Weights of a small GPT-style language model, trained from scratch on English Wikipedia.
Size: 16 layers, width 448, 7 heads of 64, MLP 1216 SwiGLU, 67.7M parameters.
Architecture: RMSNorm before each block, rotary positions, no biases in attention or MLP, untied embeddings.
Training: a variant of Muon for these matrices, 427M tokens, 7111 steps.
MLP neurons of a small language model. Each row is named by its layer, matrix (gate and up: input weights) and neuron, and shows model dimensions 144-207. Each number is 200 + 40 x the weight over its row's rms, rounded and kept within 0 to 999. A neuron's up and down rows have the sign that makes its largest values positive.
After each neuron's rows, "fires in" lists the words (lower case) most often at its 100 highest values on Wikipedia text that the model never trained on.

L8.gate631,167,210,242,197,155,211,200,232,163,170,227,220,179,227,218,218,221,155,263,197,237,138,189,186,195,241,224,256,127,211,199,98,186,160,182,281,172,165,190,224,139,159,233,211,220,230,248,185,51,170,224,217,222,205,193,190,157,165,150,174,165,174,193,196
L8.up631,211,211,250,176,235,228,225,225,97,184,221,205,159,230,206,204,211,232,154,125,250,274,177,199,140,227,218,118,197,160,217,210,224,223,152,286,222,220,214,205,223,186,213,230,214,242,286,203,135,195,252,282,260,123,197,151,201,230,183,182,243,187,192,179
fires in: "the", "his", "one"

L10.gate760,270,193,181,207,258,206,191,178,175,203,177,272,171,207,143,177,242,185,149,97,193,170,146,261,199,123,195,259,196,169,178,169,160,132,164,175,267,237,214,222,187,231,167,163,271,230,220,173,166,173,172,200,140,226,223,215,176,208,223,189,226,157,183,281
L10.up760,145,191,177,129,219,191,226,179,187,221,185,245,171,234,172,181,222,213,233,210,142,234,238,270,260,160,230,235,252,212,220,256,305,207,214,201,150,137,214,239,241,179,177,195,168,167,233,264,150,164,209,204,184,279,207,207,158,213,218,193,209,136,238,206
fires in: "of", "as", "which", "that", "from"

L10.gate740,195,135,156,153,150,256,206,126,184,167,181,182,133,203,197,318,226,162,228,215,162,165,208,245,174,145,182,225,151,217,165,225,150,173,148,176,139,195,201,213,201,192,141,150,245,121,181,209,202,183,202,242,225,169,161,197,203,168,190,202,219,206,193,216
L10.up740,200,177,190,202,162,264,113,235,197,219,128,234,247,173,221,177,278,198,167,168,190,172,251,255,148,156,249,224,208,150,202,275,201,275,167,195,214,228,208,193,215,176,189,154,187,191,202,201,211,183,231,250,171,174,217,252,177,185,257,229,245,194,192,230
fires in: "1", "began", "6", "led"

L11.gate615,177,296,224,191,154,229,108,276,220,176,172,165,214,211,176,262,257,215,162,207,249,224,225,203,172,198,146,183,134,194,175,171,145,224,201,219,175,215,146,244,252,149,237,211,118,170,292,228,182,235,266,170,166,190,115,176,209,194,147,164,174,193,238,213
L11.up615,229,154,196,221,176,196,187,247,208,195,161,247,199,257,125,180,213,238,206,256,151,190,169,196,251,139,119,147,236,231,179,153,249,231,283,155,111,205,208,222,205,254,201,194,198,156,223,258,192,249,174,170,177,207,139,229,202,201,213,183,163,248,263,176
fires in: "is", "was", "were", "are"

L6.gate599,181,205,195,205,185,280,212,137,167,198,210,148,182,253,166,244,148,248,227,193,244,202,282,189,211,168,184,202,126,154,145,254,206,223,200,169,227,206,252,236,234,260,251,148,165,157,186,169,136,243,177,192,171,272,181,218,205,160,157,216,180,204,208,172
L6.up599,216,150,194,191,204,237,216,257,241,158,173,277,167,136,170,200,132,225,165,156,165,254,206,185,209,213,195,224,162,138,134,237,210,297,145,199,176,210,196,127,194,196,180,187,206,239,258,194,219,197,214,276,172,225,146,224,169,254,207,200,187,131,128,167
fires in: "1"

L10.gate18,240,216,227,211,260,171,203,124,204,188,190,238,157,193,237,234,195,187,111,220,154,233,205,189,182,291,247,327,169,156,145,134,223,151,141,199,221,109,188,223,206,209,145,195,180,224,200,202,206,191,206,214,154,223,165,187,203,153,225,249,306,133,169,161
L10.up18,154,98,195,140,199,261,183,207,186,176,217,235,155,165,288,239,170,194,220,167,217,256,242,232,150,286,177,238,226,127,186,131,198,289,233,245,180,174,149,265,236,291,135,196,176,239,267,257,176,145,224,150,171,199,150,168,167,240,192,261,219,187,200,222
fires in: "the", "de", "der", "and", "du", "a"

L9.gate733,279,242,206,245,185,192,133,143,192,272,220,110,213,180,186,225,199,221,135,163,212,143,152,203,217,147,189,170,155,174,202,256,228,207,226,204,203,182,255,243,140,201,179,152,243,254,238,250,192,249,180,200,153,187,247,236,173,185,214,193,237,181,179,257
L9.up733,174,257,187,191,210,236,205,237,225,258,251,213,168,237,208,148,214,182,175,167,194,158,201,172,184,170,188,222,183,220,247,208,193,191,218,180,187,201,189,270,238,237,175,158,220,197,176,182,197,206,199,195,174,255,196,193,189,155,207,180,255,131,143,226
fires in: "of", "de"

L11.gate720,254,259,218,179,220,226,242,248,220,242,164,270,162,210,168,171,223,225,138,216,201,206,251,249,232,175,246,200,180,149,229,207,214,140,201,228,192,156,254,205,121,215,231,220,202,210,282,234,190,244,157,187,153,118,212,186,269,174,191,152,255,243,280,158
L11.up720,241,158,292,232,225,199,259,213,241,240,238,188,215,190,164,142,273,180,239,190,168,225,260,209,222,202,174,201,148,174,188,218,161,183,234,262,168,132,212,162,238,252,178,104,267,175,171,265,154,136,167,195,249,226,193,167,201,195,218,212,243,198,205,230
fires in: "is", "as", "was", "stating", "note"

L10.gate619,264,209,157,230,150,166,207,200,161,172,183,240,210,191,185,161,258,170,150,222,183,180,216,276,249,156,216,193,179,214,214,174,194,202,215,248,288,233,167,211,119,195,251,166,230,240,191,182,215,229,250,247,157,214,194,209,166,250,219,256,214,187,223,164
L10.up619,182,265,183,309,234,179,259,227,154,187,230,195,206,234,221,217,173,124,251,195,210,195,223,147,269,202,203,167,190,272,154,222,198,220,224,130,178,155,170,195,153,233,165,169,156,154,218,219,169,205,198,222,195,282,231,211,164,181,206,245,137,165,133,283
fires in: "with", "of", "for", "received"

L6.gate1180,184,212,156,176,233,199,215,238,217,229,192,226,159,252,193,213,247,164,192,165,206,221,229,228,265,180,246,193,231,239,304,171,210,269,211,208,163,210,210,141,186,210,196,157,191,228,175,161,156,151,204,207,180,213,257,227,176,274,149,180,191,186,204,198
L6.up1180,116,204,207,191,166,216,241,269,188,150,187,112,217,230,167,195,175,201,187,268,137,214,216,214,147,168,147,148,203,178,184,197,227,197,259,231,179,267,219,113,189,229,181,155,217,164,222,236,149,224,155,192,155,200,229,200,175,273,223,153,259,276,181,195
fires in: "that", "which", "use", "lack", "support", "this"

L6.gate801,199,170,172,203,179,155,216,198,248,213,225,314,211,172,166,187,175,240,170,201,141,221,197,204,105,176,232,221,174,163,191,168,205,244,160,239,243,233,240,199,213,220,235,169,262,105,197,244,214,229,174,200,201,238,194,208,191,179,279,226,198,138,163,164
L6.up801,188,131,163,236,205,159,254,219,181,215,233,265,248,316,248,226,147,242,143,174,116,265,231,222,188,177,153,280,296,184,215,207,226,139,278,252,187,226,188,207,237,182,236,197,211,218,202,304,211,218,155,190,177,197,188,165,165,215,184,168,218,212,138,182
fires in: "of", "on", "in", "are", "to", "is"

L9.gate939,196,246,185,220,247,239,236,188,179,208,106,222,156,198,226,225,176,198,148,254,167,173,168,276,193,210,272,268,177,189,180,185,184,210,238,243,160,205,155,205,197,197,195,193,202,245,242,205,199,164,224,212,190,219,232,245,143,142,190,243,221,242,255,217
L9.up939,237,200,198,193,217,110,231,203,152,135,263,188,219,121,143,296,198,156,160,176,208,192,213,183,150,276,193,206,195,180,282,221,246,258,170,218,242,156,172,192,171,159,253,264,230,115,251,170,183,149,254,119,204,171,243,251,150,246,195,220,260,260,237,270
fires in: "the"

L6.gate325,188,225,201,310,142,201,166,196,198,189,194,163,279,223,188,113,221,203,250,186,164,154,150,183,189,226,186,252,172,213,205,212,189,210,188,246,201,172,258,211,240,209,194,179,199,207,154,246,149,178,171,243,189,235,168,145,204,144,220,246,284,200,185,291
L6.up325,211,217,130,219,203,183,211,124,222,176,229,131,265,179,183,202,178,221,176,194,208,161,220,134,193,255,215,176,183,235,210,197,181,231,194,260,159,193,266,179,173,219,139,224,229,228,133,246,165,240,224,146,190,220,230,188,174,186,225,218,210,132,141,234
fires in: "of", "to", "like", "with", "among", "married"

L11.gate974,147,166,200,170,209,192,168,128,183,201,179,251,215,287,186,201,200,211,251,208,190,203,246,199,217,184,210,202,238,202,249,200,216,276,212,222,173,217,166,210,219,170,184,194,254,226,161,225,123,214,193,171,165,202,116,255,234,181,211,214,236,245,220,173
L11.up974,229,307,260,195,258,134,175,209,203,200,150,187,203,249,153,248,207,194,211,153,169,227,193,194,169,216,202,130,244,172,238,223,210,227,255,164,226,174,258,244,237,192,237,127,111,158,203,183,140,236,127,199,202,195,148,165,167,218,247,213,241,215,129,182
fires in: "which", "that", "awards", "who"

L10.gate260,137,271,209,172,272,153,202,182,153,134,205,208,238,257,227,199,217,210,213,249,205,182,173,222,178,171,222,130,242,216,284,265,211,225,214,283,186,149,231,155,207,201,200,188,250,183,228,173,186,189,217,213,181,195,212,222,257,207,181,152,277,230,152,190
L10.up260,150,202,238,214,159,219,217,317,151,234,195,180,188,226,251,159,288,145,134,169,228,173,174,220,178,199,201,141,157,222,160,210,184,219,234,141,213,107,289,180,156,220,204,165,169,262,147,222,217,259,203,175,234,169,305,250,129,248,205,144,245,296,218,173
fires in: "as", "to", "the", "a", "is", "an"

L6.gate375,224,188,208,208,233,176,170,243,214,194,136,193,209,220,119,249,150,232,188,217,113,235,167,209,216,249,206,212,185,165,146,126,229,68,202,180,244,198,144,205,167,166,189,181,209,241,129,217,237,188,221,229,245,264,231,266,237,143,264,182,134,204,220,210
L6.up375,179,177,146,145,168,219,208,269,228,212,224,285,236,210,254,224,114,213,285,225,158,196,188,173,224,254,209,185,277,184,187,168,144,111,193,191,279,184,178,224,162,123,149,267,212,307,186,161,230,242,222,204,169,184,243,183,179,147,221,186,172,282,162,212
fires in: "no", "south", "burri"

L11.gate121,214,259,199,152,185,217,159,233,176,170,142,211,227,226,208,209,204,178,219,187,232,224,138,188,210,255,163,190,160,163,218,187,200,111,209,269,153,194,220,244,207,254,118,218,243,129,280,182,135,257,175,178,183,183,268,207,182,161,184,190,211,226,227,140
L11.up121,207,206,242,187,264,183,154,267,128,194,195,182,180,216,156,199,196,211,242,177,216,221,212,227,185,190,196,177,150,204,219,210,231,240,249,232,219,127,214,176,145,178,190,146,203,143,237,172,221,227,226,195,207,212,162,177,249,217,201,261,157,224,240,167
fires in: "was", "were", "came", "is", "taken", "comes"

L9.gate884,191,168,198,205,188,191,206,206,242,192,204,197,187,223,186,213,207,195,153,176,183,215,242,148,183,180,188,219,212,145,268,228,254,239,157,203,177,217,165,215,155,221,225,191,177,250,230,231,208,236,146,230,192,143,162,249,258,156,233,189,218,121,160,177
L9.up884,168,224,163,158,126,181,219,258,243,174,201,316,158,282,255,222,242,201,103,187,193,201,217,196,181,181,240,168,191,242,214,212,237,212,213,218,240,139,219,220,275,247,138,163,191,245,190,222,171,244,224,242,213,227,233,186,189,253,151,183,218,140,224,138
fires in: "of", "a", "in", "on", "an"

L6.gate543,225,204,175,192,225,206,216,210,240,148,224,178,187,185,169,225,184,202,215,206,110,164,250,214,177,214,209,259,171,228,197,193,181,185,188,214,227,188,178,186,165,224,191,216,216,237,174,226,146,144,172,180,228,208,172,228,180,172,129,233,220,216,153,285
L6.up543,165,219,224,230,241,201,151,173,274,126,225,281,212,119,174,296,160,172,213,188,134,162,251,181,253,187,246,116,224,195,206,204,177,221,203,216,164,229,206,137,157,163,189,307,280,200,253,214,186,182,160,190,215,185,188,187,169,232,163,129,189,215,207,180
fires in: "or", "a", "the", "an", "local"

L8.gate85,165,220,229,183,210,174,198,166,222,186,145,170,188,247,171,195,187,233,204,234,170,232,179,203,242,168,201,188,191,297,163,182,136,182,229,219,273,200,246,218,171,187,213,265,168,240,265,154,223,221,219,198,292,207,196,266,188,247,282,209,223,212,239,215
L8.up85,205,279,224,213,205,178,216,158,148,196,211,211,246,293,123,130,212,155,214,221,195,136,177,182,283,191,212,242,327,184,196,209,183,189,173,157,218,311,222,199,250,161,246,198,165,199,209,187,236,220,211,106,185,173,213,203,268,190,202,191,225,218,180,134
fires in: "s", "c", "b", "t", "m"

L10.gate1010,164,261,256,206,162,197,252,185,198,232,212,256,239,144,221,212,150,214,114,184,133,203,253,116,243,253,190,188,185,192,247,191,213,216,216,147,181,169,234,213,224,185,202,200,160,263,220,163,213,184,212,238,197,173,205,210,120,275,219,174,218,237,243,192
L10.up1010,157,192,222,221,172,156,233,111,190,195,152,207,251,170,136,151,212,163,212,224,143,163,255,179,227,202,119,196,183,218,184,147,228,110,213,225,222,195,173,190,197,140,207,144,229,279,189,194,253,202,278,173,190,113,242,244,194,271,220,212,195,217,231,178
fires in: "s", "u", "j", "d", "m", "vol"